config.yaml
d_model: 256
activation: "relu"
norm_place: "pre"
positions: "learned"
qk_norm: false
init_std_qkv: 0.0225
lr: 0.0052
MLP neurons of a small language model. Each row is named by its layer, matrix (up: input weights) and neuron, and shows model dimensions 16-111. Each number is 200 + 40 x the weight over its row's rms, rounded and kept within 0 to 999.
A block is one neuron, or neurons of one layer that tend to fire together. Before each block is what it responds to, as a language model described it from the Wikipedia text at the highest values.

Dates after month names. Day digits, spaces or commas right after a month name in English dates, such as "May 1'2'", "January '2'0", "April' '2012".
L6.up237,237,248,212,189,239,207,176,158,169,213,214,119,208,133,189,196,238,218,264,228,184,155,202,168,183,205,217,175,179,178,214,136,164,246,154,215,138,238,153,224,178,129,224,205,181,225,166,220,298,183,156,139,248,175,215,214,167,132,187,147,219,243,212,215,116,152,201,188,189,179,202,157,152,301,249,156,176,199,185,290,283,246,145,201,181,208,141,229,265,224,269,260,181,126,142,270
L6.up402,169,152,163,226,131,156,207,252,220,232,158,186,197,208,214,218,178,119,213,166,225,189,254,154,178,257,105,282,230,123,245,145,267,180,171,272,191,264,157,148,160,166,204,231,163,243,262,164,209,107,180,203,238,190,202,255,220,185,183,196,207,189,185,214,170,194,203,179,235,211,183,235,207,252,98,158,203,180,208,241,209,200,173,212,235,226,272,183,122,205,207,242,237,292,219,242
L6.up538,228,209,174,163,127,231,213,231,224,188,242,165,214,225,194,148,251,185,200,203,222,113,280,246,205,169,203,279,295,188,187,247,218,207,260,155,259,187,197,187,191,216,150,224,221,197,131,200,146,144,212,191,314,213,157,213,163,178,217,179,178,180,163,104,163,231,224,197,187,173,247,147,224,169,202,134,177,212,210,183,164,240,231,247,144,159,158,130,194,208,253,183,191,312,219,176
L6.up580,167,142,202,166,157,173,217,211,238,174,167,179,189,214,207,216,142,167,140,181,134,270,185,151,218,212,128,224,220,207,223,240,277,187,216,217,157,210,196,177,256,261,288,271,164,244,176,93,236,199,171,207,233,296,209,188,213,141,119,171,257,240,152,231,183,192,206,241,234,287,148,222,118,224,166,160,128,203,215,236,181,209,166,183,167,258,140,259,237,177,264,214,228,253,166,223
L6.up591,238,185,245,251,194,204,235,258,164,221,132,129,308,197,273,145,199,234,195,237,227,164,245,132,160,185,173,209,228,136,163,191,181,182,240,177,214,229,297,229,125,183,225,218,129,161,221,154,199,225,239,215,290,189,181,202,251,194,170,243,188,183,140,261,133,258,182,173,211,120,184,186,209,202,224,135,176,174,144,295,145,169,177,244,163,239,156,203,237,234,207,181,208,119,222,171
L6.up820,209,162,104,207,139,169,215,205,185,296,206,211,267,161,219,166,179,197,185,212,287,234,189,188,158,262,250,197,193,163,160,225,205,179,140,208,228,201,186,183,166,215,215,210,108,277,282,158,210,235,171,175,217,245,225,248,235,252,220,198,173,196,217,220,156,113,200,198,214,256,241,238,220,222,271,126,229,127,218,200,187,176,153,128,183,213,233,195,220,193,226,218,216,268,189,160
L6.up931,168,216,237,218,203,189,208,218,134,255,227,295,177,138,264,166,228,212,249,182,186,218,273,186,165,257,192,281,214,236,178,172,203,185,194,222,196,161,231,170,238,129,255,202,133,177,222,168,239,245,171,139,205,150,239,197,240,198,213,213,164,150,185,160,141,197,182,167,157,236,164,208,289,164,234,202,208,199,150,262,170,215,211,201,260,159,182,180,215,125,124,171,231,246,215,185
L6.up938,175,215,230,144,158,181,173,202,138,207,199,179,173,262,185,123,283,238,186,131,196,194,191,198,204,157,181,213,185,209,262,149,172,219,213,273,187,156,178,198,144,195,183,237,240,217,155,202,242,197,241,221,206,177,192,225,208,270,152,196,190,191,204,172,233,209,146,253,94,158,219,194,227,194,250,143,200,129,198,247,236,273,223,237,206,204,215,163,265,255,234,218,214,258,176,269

Mid-surname word pieces. Word-piece tokens inside proper names, mostly surnames and place names, in lists, cast credits and tables, such as Kn-ight, Sand-bor-g, Peter-bor-ough.
L5.up136,224,251,237,204,119,217,188,261,207,131,243,215,212,260,181,209,230,225,209,210,239,208,227,247,140,197,208,262,174,197,178,174,226,258,175,273,213,151,233,220,261,143,213,117,192,263,196,212,216,185,139,211,177,227,245,214,228,209,252,195,131,116,197,192,156,228,209,225,227,148,139,236,216,173,213,217,206,218,289,231,201,236,171,187,165,235,253,164,210,201,280,165,279,196,215,261

Mid-word continuation pieces. Word-piece tokens inside a common word, right after an opening piece such as re, con, rec, like re-ason, re-in-forced, det-ail-ed, rec-ur-ring.
L5.up93,195,202,202,255,191,235,193,212,193,261,196,307,239,175,208,248,207,196,198,230,202,192,165,198,212,216,253,215,212,207,199,186,286,203,246,173,194,211,192,213,188,190,195,223,299,232,188,267,237,155,163,149,245,210,163,195,197,164,203,136,219,174,181,256,121,155,196,210,239,156,168,224,174,270,178,229,138,136,229,159,263,207,178,184,230,202,72,224,139,112,169,146,210,204,216,240

Word pieces and table cells. Fires on the second piece of a word split after a lone letter, as in s|le|eve, s|af|e, s|u|icide, and on digits or en dashes in table rows (4–1, 51).
L6.up309,221,270,252,124,165,205,196,208,139,139,156,190,180,171,229,275,156,264,213,186,251,248,179,148,201,174,235,132,162,191,189,183,239,273,200,237,226,171,192,196,231,166,174,149,175,220,206,164,228,226,255,167,242,174,192,136,207,231,221,229,164,191,266,240,238,186,188,141,186,247,170,209,221,232,151,160,230,191,205,197,148,127,267,240,168,233,93,135,206,248,187,208,200,184,227,232
L6.up347,217,169,145,237,96,166,270,226,188,193,215,221,238,202,213,196,165,263,192,58,91,199,298,184,236,252,88,206,238,240,179,185,175,206,257,82,173,178,189,217,201,189,200,238,245,236,256,185,199,140,186,195,231,158,176,175,236,267,199,188,238,173,257,150,190,239,184,136,181,191,190,122,219,174,215,172,162,231,166,210,224,218,261,231,231,246,208,136,266,256,233,211,263,207,232,256
L6.up397,123,191,128,166,225,208,232,216,210,138,218,134,225,158,211,233,137,220,212,188,146,198,143,230,194,185,137,150,279,203,219,207,237,156,110,199,156,248,127,210,211,254,276,265,229,162,210,147,186,134,224,162,219,197,185,284,232,192,241,227,247,282,237,214,280,218,239,225,190,191,192,207,186,231,207,198,166,157,189,237,204,254,295,211,170,241,143,197,183,168,160,168,231,127,237,215
L6.up427,260,255,225,209,281,218,204,160,202,203,158,185,210,205,292,231,241,228,182,114,217,182,190,170,229,152,223,214,161,239,198,176,159,203,181,116,232,217,180,185,166,195,185,260,122,155,231,173,253,154,170,189,180,175,111,225,153,197,173,169,218,252,203,152,147,251,236,165,179,215,262,270,115,247,191,239,259,186,193,155,261,135,194,205,201,184,137,220,289,245,192,304,185,185,149,214
L6.up436,190,258,194,179,205,241,236,197,303,226,203,220,211,245,145,172,166,249,171,277,279,174,154,161,213,192,190,206,167,253,193,231,201,207,204,177,270,253,187,213,209,250,246,193,162,236,228,167,178,197,182,275,183,242,234,137,184,209,212,183,187,193,188,169,211,213,199,239,181,179,181,137,165,123,281,179,141,176,251,254,202,176,216,187,193,195,222,166,239,189,217,222,203,174,220,217
L6.up788,243,219,210,164,313,222,204,169,150,211,189,283,210,253,216,189,127,176,115,196,220,160,179,212,233,175,192,163,192,210,254,243,193,236,242,224,243,128,187,214,243,170,211,188,200,205,220,143,173,208,196,221,227,174,225,157,212,249,227,217,207,147,226,112,266,232,191,153,157,191,244,180,180,210,154,220,139,232,217,246,127,212,204,189,300,249,193,223,245,233,251,266,226,186,215,198
L6.up789,205,186,242,275,154,230,207,278,198,233,227,181,166,278,138,227,138,219,193,222,242,229,206,195,199,171,106,148,231,193,250,161,158,193,189,222,198,119,243,273,245,187,204,206,268,218,169,178,179,208,193,196,229,196,186,158,215,216,289,150,204,139,224,190,187,177,242,165,175,170,209,129,123,214,214,161,170,154,216,224,188,225,238,263,233,228,180,244,209,223,263,199,233,180,203,190
L6.up1015,213,239,166,233,234,202,199,185,183,226,280,207,213,174,150,276,115,146,208,79,237,271,192,197,110,134,180,135,209,231,164,258,223,283,133,233,183,286,205,206,201,182,213,247,143,204,180,223,206,266,222,208,152,243,208,263,139,130,220,227,160,210,200,199,151,164,222,295,200,135,183,196,166,196,212,177,265,145,172,206,191,160,152,264,199,280,221,205,162,234,216,200,213,146,156,182

Mid-surname word pieces. Inner and final word pieces of personal surnames split into several tokens, as in Bert-ol-oni, How-ell, Kisely-ov, Bald-ock, plus some Latin taxon names.
L6.up423,134,246,157,245,237,274,172,236,173,57,196,107,128,282,193,254,213,210,206,230,163,203,225,144,205,171,153,192,148,215,203,168,272,153,256,213,186,107,208,173,246,172,219,206,159,199,220,216,121,220,148,193,147,212,201,169,295,212,166,236,215,162,161,150,182,146,186,193,194,241,163,140,158,144,239,207,242,227,227,205,188,284,202,197,200,162,169,251,277,179,258,161,189,184,202,303
L6.up502,204,203,184,184,227,155,235,156,238,258,188,232,219,216,161,234,214,120,164,251,218,266,203,200,194,176,220,258,190,106,168,179,215,201,206,206,210,254,175,203,219,264,203,187,190,226,144,194,186,128,142,138,242,240,151,227,203,209,195,206,146,189,194,163,161,190,180,241,228,222,227,234,126,225,177,259,216,282,178,214,178,220,194,194,169,221,187,179,95,148,185,129,208,184,183,209
L6.up823,266,155,187,167,233,162,180,222,199,168,260,230,219,217,202,209,191,113,257,200,221,229,211,164,237,235,217,170,177,180,171,209,231,183,164,248,176,201,241,299,278,277,189,186,174,180,172,153,172,196,128,186,238,178,230,230,217,280,146,280,168,214,237,164,189,220,211,280,208,225,258,191,230,254,157,208,206,228,170,243,215,187,137,174,253,204,200,185,168,180,242,197,152,271,218,194
L6.up870,205,229,124,143,204,208,169,163,187,233,254,181,216,156,245,251,199,208,187,224,269,215,229,247,207,148,217,217,214,156,174,239,271,251,233,160,281,147,210,186,216,181,247,200,209,224,111,203,162,235,91,262,138,179,192,180,264,269,187,243,191,264,234,157,171,172,220,193,140,149,181,205,272,170,253,249,192,229,170,300,134,183,224,143,244,211,222,245,184,154,227,242,157,256,235,238
L6.up913,247,229,139,267,203,232,235,197,188,131,236,217,153,182,195,178,185,148,241,205,274,147,250,183,171,188,39,268,220,184,231,250,109,244,229,202,277,286,201,150,132,175,154,192,212,192,180,254,172,184,147,224,197,200,286,203,157,155,224,298,140,223,185,168,182,262,174,272,235,222,227,189,215,179,275,201,222,252,163,187,254,170,285,188,185,228,233,252,225,234,196,215,176,293,191,221
L6.up999,197,199,171,192,161,136,194,224,196,229,267,162,255,195,196,215,200,243,261,241,155,185,174,282,265,187,189,194,181,178,207,256,183,215,210,114,214,235,143,207,191,204,193,238,210,228,119,183,220,218,95,278,233,207,152,222,207,265,274,186,181,200,135,157,130,190,225,173,206,201,181,169,176,238,246,229,99,188,161,172,216,193,213,173,157,214,164,186,196,221,157,221,157,198,180,199
L6.up1018,210,164,204,202,184,207,160,163,297,151,175,201,199,173,166,195,208,142,267,252,243,240,254,232,175,212,205,254,174,281,167,169,213,206,228,248,234,150,214,219,237,276,266,231,150,191,194,295,217,158,145,231,223,239,202,238,230,147,176,143,228,201,185,171,218,192,180,191,206,180,216,116,231,234,200,240,211,292,166,180,112,206,248,156,252,171,234,179,181,206,258,228,147,191,235,178
L6.up1022,227,197,190,189,193,159,163,274,200,253,225,233,247,236,210,217,241,187,203,227,170,267,191,208,165,302,175,229,176,151,252,261,201,247,210,208,228,209,192,178,188,225,215,232,135,214,142,223,231,199,143,172,141,256,205,266,266,284,198,211,215,178,188,129,171,251,166,240,195,199,152,185,163,205,214,233,152,249,239,213,133,207,185,188,176,178,163,153,177,242,202,186,211,278,191,185

Plural noun endings. Word-final plural suffix pieces that complete a noun split into subwords, such as -ades in grenades, -ations in stations, -ies in parties.
L2.up22,216,218,125,234,200,155,236,186,188,242,140,183,175,140,161,239,174,161,222,221,231,141,183,197,180,204,284,152,174,229,180,164,237,189,282,154,235,204,238,172,194,269,200,228,206,249,154,153,150,222,209,194,188,182,278,154,233,255,234,236,305,269,221,194,228,246,289,206,222,228,313,168,157,176,130,153,201,211,187,175,164,216,232,144,241,218,234,212,204,254,209,227,213,202,219,179
L2.up110,213,169,213,276,165,224,240,199,180,148,295,207,183,187,212,214,206,188,207,233,198,185,195,205,231,179,223,170,229,232,290,126,115,190,222,239,263,178,223,192,135,194,270,245,141,202,198,109,187,168,187,258,220,202,159,187,189,187,164,193,273,196,179,186,201,195,243,205,214,290,237,187,260,293,146,156,170,227,191,242,238,275,182,145,209,234,254,163,197,213,144,219,186,165,201,189
L2.up351,174,134,119,184,168,212,228,185,100,158,206,235,215,214,229,184,242,141,222,189,207,171,162,169,182,135,163,155,237,163,170,247,152,183,273,227,221,230,216,226,218,144,250,169,243,243,221,189,242,177,148,258,254,210,147,175,201,218,182,142,164,202,201,206,251,285,249,198,203,184,183,225,141,223,202,194,164,128,211,210,175,191,139,177,303,174,142,115,204,123,163,253,149,247,246,202
L2.up396,259,112,169,143,155,128,205,210,177,221,224,215,195,209,94,176,253,193,134,232,221,172,258,158,229,244,230,240,199,237,182,192,208,173,210,223,239,203,217,211,206,220,200,227,167,134,163,197,261,208,148,219,178,240,262,126,209,243,173,221,242,201,201,159,232,283,281,213,158,222,203,167,207,171,249,212,191,170,153,199,159,158,110,220,161,184,189,241,124,267,238,234,179,141,157,217
L2.up429,167,165,226,226,198,260,218,250,208,174,199,171,272,223,163,245,159,139,211,153,138,228,203,274,232,155,254,126,105,118,174,245,176,230,253,155,245,195,170,222,262,145,218,161,202,251,235,192,199,188,153,151,205,190,267,241,176,207,227,168,310,206,194,202,220,222,237,171,175,198,234,243,139,272,156,151,215,236,146,224,88,207,233,180,189,201,183,244,205,240,216,258,246,281,146,163
L2.up446,306,214,194,218,192,141,219,235,185,216,109,170,216,201,87,241,229,230,185,293,231,129,188,177,226,242,198,185,185,236,185,209,220,224,223,124,207,173,213,225,220,193,251,172,213,183,228,171,240,190,225,183,193,181,211,151,163,201,250,156,175,167,214,144,242,264,200,235,216,210,235,186,158,187,211,144,206,204,102,201,138,240,217,188,207,270,252,294,140,244,228,176,171,231,298,165
L2.up525,238,270,256,157,159,219,172,207,134,217,166,219,211,187,161,219,233,123,231,204,182,246,218,171,216,175,223,262,210,149,260,157,191,195,187,113,166,160,201,216,209,188,237,201,92,180,184,209,201,141,245,219,175,232,221,252,198,176,224,145,230,151,209,243,256,251,198,229,157,238,239,151,225,234,267,220,205,170,172,195,203,280,242,147,184,210,207,242,200,213,242,265,212,191,242,209
L2.up650,246,185,229,215,212,189,169,273,183,212,261,155,196,173,156,163,243,185,265,264,267,179,160,217,144,152,227,197,166,165,199,121,219,211,189,221,197,257,151,187,250,123,245,151,200,178,209,196,228,176,178,149,245,200,223,240,158,201,231,199,189,169,239,144,210,226,227,216,143,200,202,209,212,202,208,257,193,169,149,168,173,239,208,218,293,221,208,224,210,240,172,187,184,262,235,237

Table row endings. Line-break tokens closing a row of a Wikipedia table or infobox list, usually the pipe-plus-newline after a cell such as a number or blank.
L2.up43,191,162,222,232,261,156,210,247,180,191,142,212,252,270,135,212,210,142,187,155,199,181,242,228,203,151,218,106,196,170,185,272,234,157,267,233,220,222,190,170,175,214,177,245,222,209,185,132,207,148,215,225,212,170,211,185,235,217,178,212,152,174,205,250,186,133,251,105,197,241,217,225,130,183,196,212,197,193,156,282,117,231,185,127,238,234,223,241,221,191,266,215,231,215,241,209
L2.up121,229,165,180,236,179,218,162,239,224,213,181,208,227,236,161,263,178,240,232,196,146,162,207,148,223,136,198,170,265,218,111,235,181,149,234,217,156,236,162,214,185,255,170,257,241,160,220,174,131,133,213,278,250,196,206,223,184,227,210,179,258,241,248,210,141,171,216,194,229,214,176,229,142,212,116,144,214,191,156,166,175,191,198,98,216,237,214,245,195,235,144,229,168,186,219,221
L2.up425,204,175,219,196,193,227,207,206,223,178,262,264,141,261,102,211,193,193,177,156,181,190,193,283,205,269,225,183,129,229,205,221,145,184,198,205,213,169,190,220,219,220,273,179,178,242,231,212,221,132,205,119,256,174,220,190,179,193,199,215,264,256,217,207,193,243,259,195,128,214,233,188,234,226,159,191,247,259,219,252,225,196,182,133,235,129,200,205,267,168,256,225,157,206,197,200
L2.up489,252,170,194,173,190,218,268,137,221,225,123,209,239,160,194,225,208,179,170,210,231,171,162,253,215,196,179,240,227,212,276,264,183,209,219,177,182,162,207,164,212,186,158,215,225,200,200,196,169,182,163,306,127,126,189,289,264,177,267,200,211,193,210,217,158,246,182,257,150,202,108,111,185,236,261,166,210,204,263,199,111,198,136,211,195,220,169,195,257,205,262,184,190,161,181,189
L2.up514,160,179,187,198,211,140,272,156,218,235,222,218,223,246,175,251,150,270,204,213,126,276,200,217,173,274,234,288,152,241,241,154,181,190,141,226,307,224,201,161,184,270,269,199,146,287,184,186,251,167,155,197,138,160,189,216,218,211,192,217,217,231,274,152,147,184,264,214,218,232,219,184,113,163,193,228,231,202,212,163,173,249,136,139,195,256,147,232,302,282,183,215,163,152,157,240
L2.up527,203,169,137,154,208,239,221,234,269,299,167,201,157,193,291,220,259,258,225,157,217,217,233,208,213,133,204,195,190,247,179,197,267,179,216,218,260,217,200,165,112,185,196,181,243,212,172,205,206,128,187,276,170,173,182,268,224,175,238,239,174,205,185,152,275,193,188,223,132,308,148,231,109,221,220,150,103,252,187,164,196,153,162,168,164,154,172,198,220,194,210,231,178,208,210,139
L2.up806,215,210,219,221,93,142,144,228,217,200,170,195,180,263,244,188,160,213,210,183,179,159,209,215,184,166,152,194,192,279,182,235,257,235,137,186,203,268,173,255,220,211,204,186,165,182,162,178,204,145,221,212,180,212,153,187,232,157,164,146,290,163,164,185,169,256,122,232,155,183,213,239,262,191,268,155,163,229,199,189,194,202,245,149,152,180,201,291,234,166,191,238,171,83,239,185
L2.up882,231,156,180,131,221,220,162,235,113,159,205,168,208,266,148,102,254,259,190,210,251,160,213,210,200,220,258,231,191,267,240,222,235,195,229,261,165,229,138,152,242,246,191,189,182,247,141,204,215,170,201,220,242,177,162,238,210,171,147,261,181,225,200,186,204,220,199,197,187,173,177,185,249,196,192,149,181,208,180,155,187,273,228,193,135,201,195,176,218,204,205,179,122,204,193,235

Dense tables and delimiters. Pipes, spaces, parentheses, semicolons and digits inside dense numeric tables or score lists (9–4 |, ISBN digits), plus the last pieces of long names (Secondary School, Visualization).
L5.up32,252,157,134,190,213,239,263,222,170,182,222,213,178,172,212,203,198,212,130,175,232,163,224,262,234,188,158,300,141,215,198,244,211,199,228,253,245,197,152,208,255,217,215,219,223,208,176,178,239,257,222,223,205,182,201,216,167,217,163,181,221,190,285,162,258,237,250,216,230,136,189,131,206,324,142,197,194,184,187,241,226,255,231,124,210,168,177,169,284,224,196,196,154,248,202,218

Digits after month names. Fires on the space and first digits right after a month name in dates, such as September 2|2, March 2|0|06, August 1977.
L5.up199,187,170,192,179,140,198,209,207,193,182,188,289,201,208,265,152,180,207,207,157,188,235,254,206,243,264,218,242,170,109,263,261,222,153,173,208,79,207,133,155,187,210,188,215,212,196,232,138,208,166,252,217,276,150,232,196,173,173,140,175,88,202,207,189,122,230,266,214,283,191,181,180,239,223,166,148,217,251,201,261,187,201,204,156,255,171,298,108,165,237,241,171,232,216,197,233

Mid-word "o"/"on" pieces. Word-piece tokens containing "o", mostly "on" or "o", inside names and words, as in Dev-on, Tor-on-to, Col-on-el, Bo-els, do-ctors.
L2.up41,270,172,189,177,183,204,182,249,191,215,178,164,110,163,255,210,139,210,264,218,231,242,204,248,215,268,210,219,205,144,157,198,203,252,201,187,266,218,226,209,287,180,202,212,182,186,226,261,211,257,155,171,226,195,192,241,202,262,182,168,171,293,206,181,136,199,187,207,196,194,190,202,187,119,172,174,198,209,194,212,179,173,193,195,162,216,169,132,223,208,226,206,84,173,150,270
L2.up67,98,198,166,219,146,174,256,177,272,202,176,227,208,244,186,166,143,197,155,184,168,199,160,262,124,219,185,175,252,214,238,155,186,246,202,201,221,214,189,169,216,256,196,189,183,116,202,241,213,177,233,185,226,225,135,194,164,210,252,181,192,191,248,228,222,151,170,216,210,319,283,184,219,218,206,137,159,250,141,239,192,187,166,218,185,156,287,207,128,227,201,158,244,235,132,237
L2.up136,157,259,122,187,155,213,197,151,235,219,284,241,254,235,208,210,210,260,255,225,201,166,221,152,232,201,188,196,148,264,272,229,201,231,224,263,179,287,185,162,183,185,162,162,185,204,247,249,171,161,149,150,174,179,162,225,151,176,101,219,160,205,134,192,222,242,207,149,171,227,229,141,235,155,161,198,181,217,214,186,189,167,237,266,163,271,194,159,240,127,222,273,246,190,191,221
L2.up169,246,167,203,264,264,251,153,233,202,195,155,245,264,185,264,256,128,188,185,253,213,163,243,248,221,193,159,234,177,195,222,193,216,229,155,157,219,259,173,153,213,168,219,144,236,206,201,232,204,168,211,164,224,242,242,264,204,254,172,154,180,231,227,134,189,201,269,169,174,254,200,152,215,140,125,190,249,206,217,159,198,246,114,221,219,223,171,170,194,181,227,209,197,227,177,146
L2.up705,261,190,230,174,144,155,221,227,199,238,137,241,263,198,125,193,198,206,172,150,188,167,179,157,193,250,195,237,171,238,223,190,198,193,186,229,211,198,180,256,217,155,166,178,132,150,208,242,130,161,189,243,237,259,131,205,212,185,228,228,187,296,186,159,195,154,210,210,211,250,84,231,160,187,187,180,180,208,200,241,167,200,239,189,202,252,157,116,221,235,266,163,236,239,176,221
L2.up740,192,163,222,170,215,228,214,173,232,220,178,277,253,201,162,292,203,203,151,218,219,224,175,156,149,257,231,218,194,260,157,150,187,150,228,210,247,185,203,279,194,145,203,122,137,179,244,223,214,224,139,187,280,177,242,202,190,219,208,247,194,183,198,201,240,176,232,167,189,237,213,178,204,183,281,145,306,180,221,120,145,203,198,135,217,198,176,240,225,220,212,198,194,231,220,132
L2.up940,129,187,245,199,245,157,219,129,271,159,282,196,185,257,187,171,216,178,188,198,151,225,173,224,224,222,147,219,183,205,238,156,212,195,217,198,209,134,165,285,181,217,142,250,253,172,143,224,140,216,168,254,233,192,132,218,125,117,136,223,179,214,209,110,197,205,216,182,267,225,172,228,230,145,222,191,244,198,190,157,70,287,110,149,291,230,204,207,222,145,241,259,169,236,193,205
L2.up998,134,233,198,261,220,133,232,194,201,175,170,214,231,188,234,278,230,199,192,167,126,245,248,152,162,199,157,174,163,123,250,161,192,215,228,205,195,220,281,223,196,198,262,196,164,201,179,203,201,229,244,200,197,138,160,212,239,184,208,196,238,222,208,202,251,192,217,174,290,246,254,194,223,212,116,175,275,185,240,182,145,241,117,216,210,179,171,209,145,260,214,204,219,180,140,211

Space before years. Standalone space tokens just before a number, usually a year after in, born, or a month (in 1981, born 1970, December 1940), sometimes before Arabic, Hebrew or split words.
L2.up3,257,217,205,150,232,218,183,235,245,163,173,221,244,178,227,287,183,172,187,187,237,230,209,212,200,266,211,199,208,261,228,201,194,173,133,225,238,227,182,114,129,246,188,228,259,157,265,227,242,171,168,205,155,211,179,179,146,230,261,216,185,207,220,163,194,235,253,180,260,201,196,177,208,221,184,141,199,185,227,221,208,188,166,169,205,247,177,166,114,235,210,302,192,201,196,174
L2.up86,270,263,152,185,187,191,227,139,203,135,173,229,162,210,250,224,272,186,241,237,248,169,218,185,264,156,156,203,201,176,212,149,200,259,284,242,187,200,187,174,206,291,216,206,150,212,215,116,226,163,200,229,239,171,185,184,169,260,181,248,146,138,172,156,188,159,207,70,190,269,200,203,252,179,171,144,174,232,177,223,207,160,191,189,251,178,174,212,260,199,197,215,252,260,181,157
L2.up106,150,181,196,179,167,209,230,101,221,220,203,213,197,234,124,203,262,197,210,123,189,221,221,194,278,196,269,256,196,97,282,215,104,236,250,269,217,165,251,185,153,203,223,223,186,219,138,217,170,211,172,274,161,207,229,191,174,190,177,170,248,176,173,229,172,229,240,141,204,168,149,219,183,265,212,204,291,194,211,153,156,238,221,131,235,153,302,216,160,158,163,200,214,264,179,169
L2.up191,198,172,174,199,144,172,150,215,163,183,181,259,209,113,207,227,224,194,286,192,206,204,149,185,240,165,259,220,250,222,249,178,152,281,163,203,239,166,246,178,133,217,203,234,227,190,218,178,249,220,215,201,176,176,220,255,218,163,233,288,191,146,264,184,214,317,198,237,219,245,244,272,222,181,173,196,234,108,243,149,175,269,100,178,182,183,229,251,182,166,212,174,183,230,123,281
L2.up369,223,187,187,229,239,215,222,225,194,193,202,197,190,140,141,166,190,248,161,244,186,193,227,177,113,164,234,216,197,181,168,206,196,154,190,201,217,143,206,162,202,183,139,279,261,168,114,181,175,182,178,261,134,189,176,175,255,266,132,231,168,123,269,266,242,236,213,176,236,217,241,244,225,230,255,224,176,179,251,206,145,226,153,158,125,188,186,166,260,208,247,170,204,231,266,207
L2.up410,247,175,253,237,156,186,300,147,249,204,177,234,242,174,182,227,161,237,251,162,156,197,172,167,190,275,154,162,202,243,269,223,182,181,189,202,212,172,127,177,189,189,239,307,208,167,146,199,216,170,209,174,164,240,195,254,221,282,232,193,203,211,204,141,196,220,159,168,206,112,179,239,232,281,210,146,181,236,244,179,154,224,204,195,243,199,220,211,175,248,203,183,200,176,188,196
L2.up455,168,269,216,300,177,219,212,237,181,174,194,200,219,223,106,212,276,262,212,145,216,183,201,183,230,247,228,182,227,217,270,163,212,133,171,219,142,168,194,304,162,214,152,239,253,172,192,173,142,211,179,256,250,123,122,160,197,209,169,217,192,143,181,217,194,265,120,255,259,236,156,165,205,239,165,242,205,182,197,155,260,178,193,211,226,188,259,214,183,226,227,261,252,219,233,214
L2.up611,186,199,195,142,159,213,190,189,159,185,276,201,210,221,217,157,215,163,236,267,215,130,182,207,206,227,240,187,171,184,168,166,161,175,264,181,177,201,190,275,225,193,206,224,185,216,303,214,258,263,160,200,237,179,234,207,204,227,186,244,138,217,233,176,162,176,229,240,207,190,235,205,178,159,252,213,166,213,186,216,254,156,213,270,114,254,233,188,167,170,249,240,189,187,248,144

Mid-word continuation pieces. Short word-internal pieces continuing a word already begun by a prefix fragment, as in res-um-ed, con-g-ratulates, econom-y, dist-in-ct.
L6.up356,226,193,167,179,214,242,224,198,106,177,192,242,173,192,98,234,171,229,173,190,265,170,212,240,205,203,297,189,219,172,188,193,286,196,197,209,188,252,177,200,112,185,228,216,218,207,193,118,127,215,233,221,195,202,213,220,231,229,263,191,178,175,213,283,203,203,201,204,112,244,269,105,261,196,227,247,190,200,204,220,217,193,207,192,200,241,184,154,125,179,134,276,192,138,191,247
L6.up409,169,200,179,214,180,225,193,173,165,296,232,231,97,168,165,269,185,242,206,192,219,127,120,212,227,249,237,238,171,222,236,285,224,192,87,151,212,208,247,192,162,271,209,140,189,273,231,237,212,168,159,232,206,111,208,282,180,191,152,191,229,226,196,203,131,183,242,164,220,157,225,180,265,187,273,234,180,155,199,229,168,185,215,196,201,181,122,178,165,237,188,189,234,216,193,246
L6.up445,205,221,159,226,183,260,273,174,160,141,189,278,228,234,209,237,194,114,245,167,209,306,203,212,251,225,257,179,206,188,216,232,240,257,213,200,114,210,99,145,257,235,171,212,175,234,171,182,261,188,201,162,212,118,176,188,243,188,145,240,222,211,210,214,245,189,192,197,176,208,177,161,145,173,211,162,187,212,122,195,194,141,212,183,186,183,174,248,158,199,271,169,178,253,173,147
L6.up459,256,204,272,184,226,231,132,140,220,269,165,231,209,223,243,242,212,190,209,190,194,163,186,128,225,191,275,203,253,246,181,200,285,108,223,225,292,159,216,221,223,198,99,224,142,223,197,203,196,289,279,199,208,215,172,202,196,126,117,150,241,231,209,210,195,208,251,204,231,172,252,241,234,219,238,215,201,176,165,176,156,195,252,179,223,222,168,144,134,220,209,239,151,226,158,172
L6.up648,187,200,177,195,138,216,150,250,119,167,241,270,232,210,224,240,141,187,166,109,215,182,182,274,177,239,106,176,223,155,210,223,194,208,245,162,193,185,220,221,189,242,181,188,248,233,161,184,222,227,234,267,179,206,187,211,205,210,165,144,168,224,208,194,129,175,194,246,175,209,237,153,173,176,153,212,249,134,173,242,271,209,248,137,223,166,230,177,130,147,192,240,201,227,201,254
L6.up653,221,190,205,176,112,203,161,183,175,252,166,222,168,213,146,185,189,157,201,230,200,207,171,245,120,299,170,189,102,186,171,221,222,209,166,209,244,155,184,175,278,194,136,162,148,184,199,160,215,136,221,198,171,225,213,202,258,187,184,186,202,229,152,235,164,170,265,158,246,202,207,241,249,137,187,191,175,160,221,209,221,255,192,241,251,245,180,188,138,162,208,196,187,128,196,267
L6.up808,112,181,168,169,138,196,197,165,227,222,137,129,222,194,223,238,220,202,254,175,155,147,183,176,235,232,201,234,203,221,237,125,269,229,152,137,207,187,183,155,174,256,170,153,180,218,185,201,225,180,190,278,192,171,148,199,276,238,252,256,233,225,285,213,225,238,194,219,219,147,191,183,207,172,225,178,250,177,199,243,180,176,249,213,213,177,300,200,212,294,214,227,333,222,207,195
L6.up910,234,250,242,141,130,203,163,236,200,198,220,140,237,213,196,164,173,165,222,240,184,199,169,210,288,158,177,219,247,227,255,161,155,160,191,199,149,213,247,219,187,170,262,186,164,248,257,267,160,247,234,242,173,232,180,204,227,176,268,181,249,153,241,221,158,165,216,188,229,223,177,212,170,261,274,205,258,231,184,276,224,157,229,151,218,198,172,190,226,263,214,195,217,166,158,185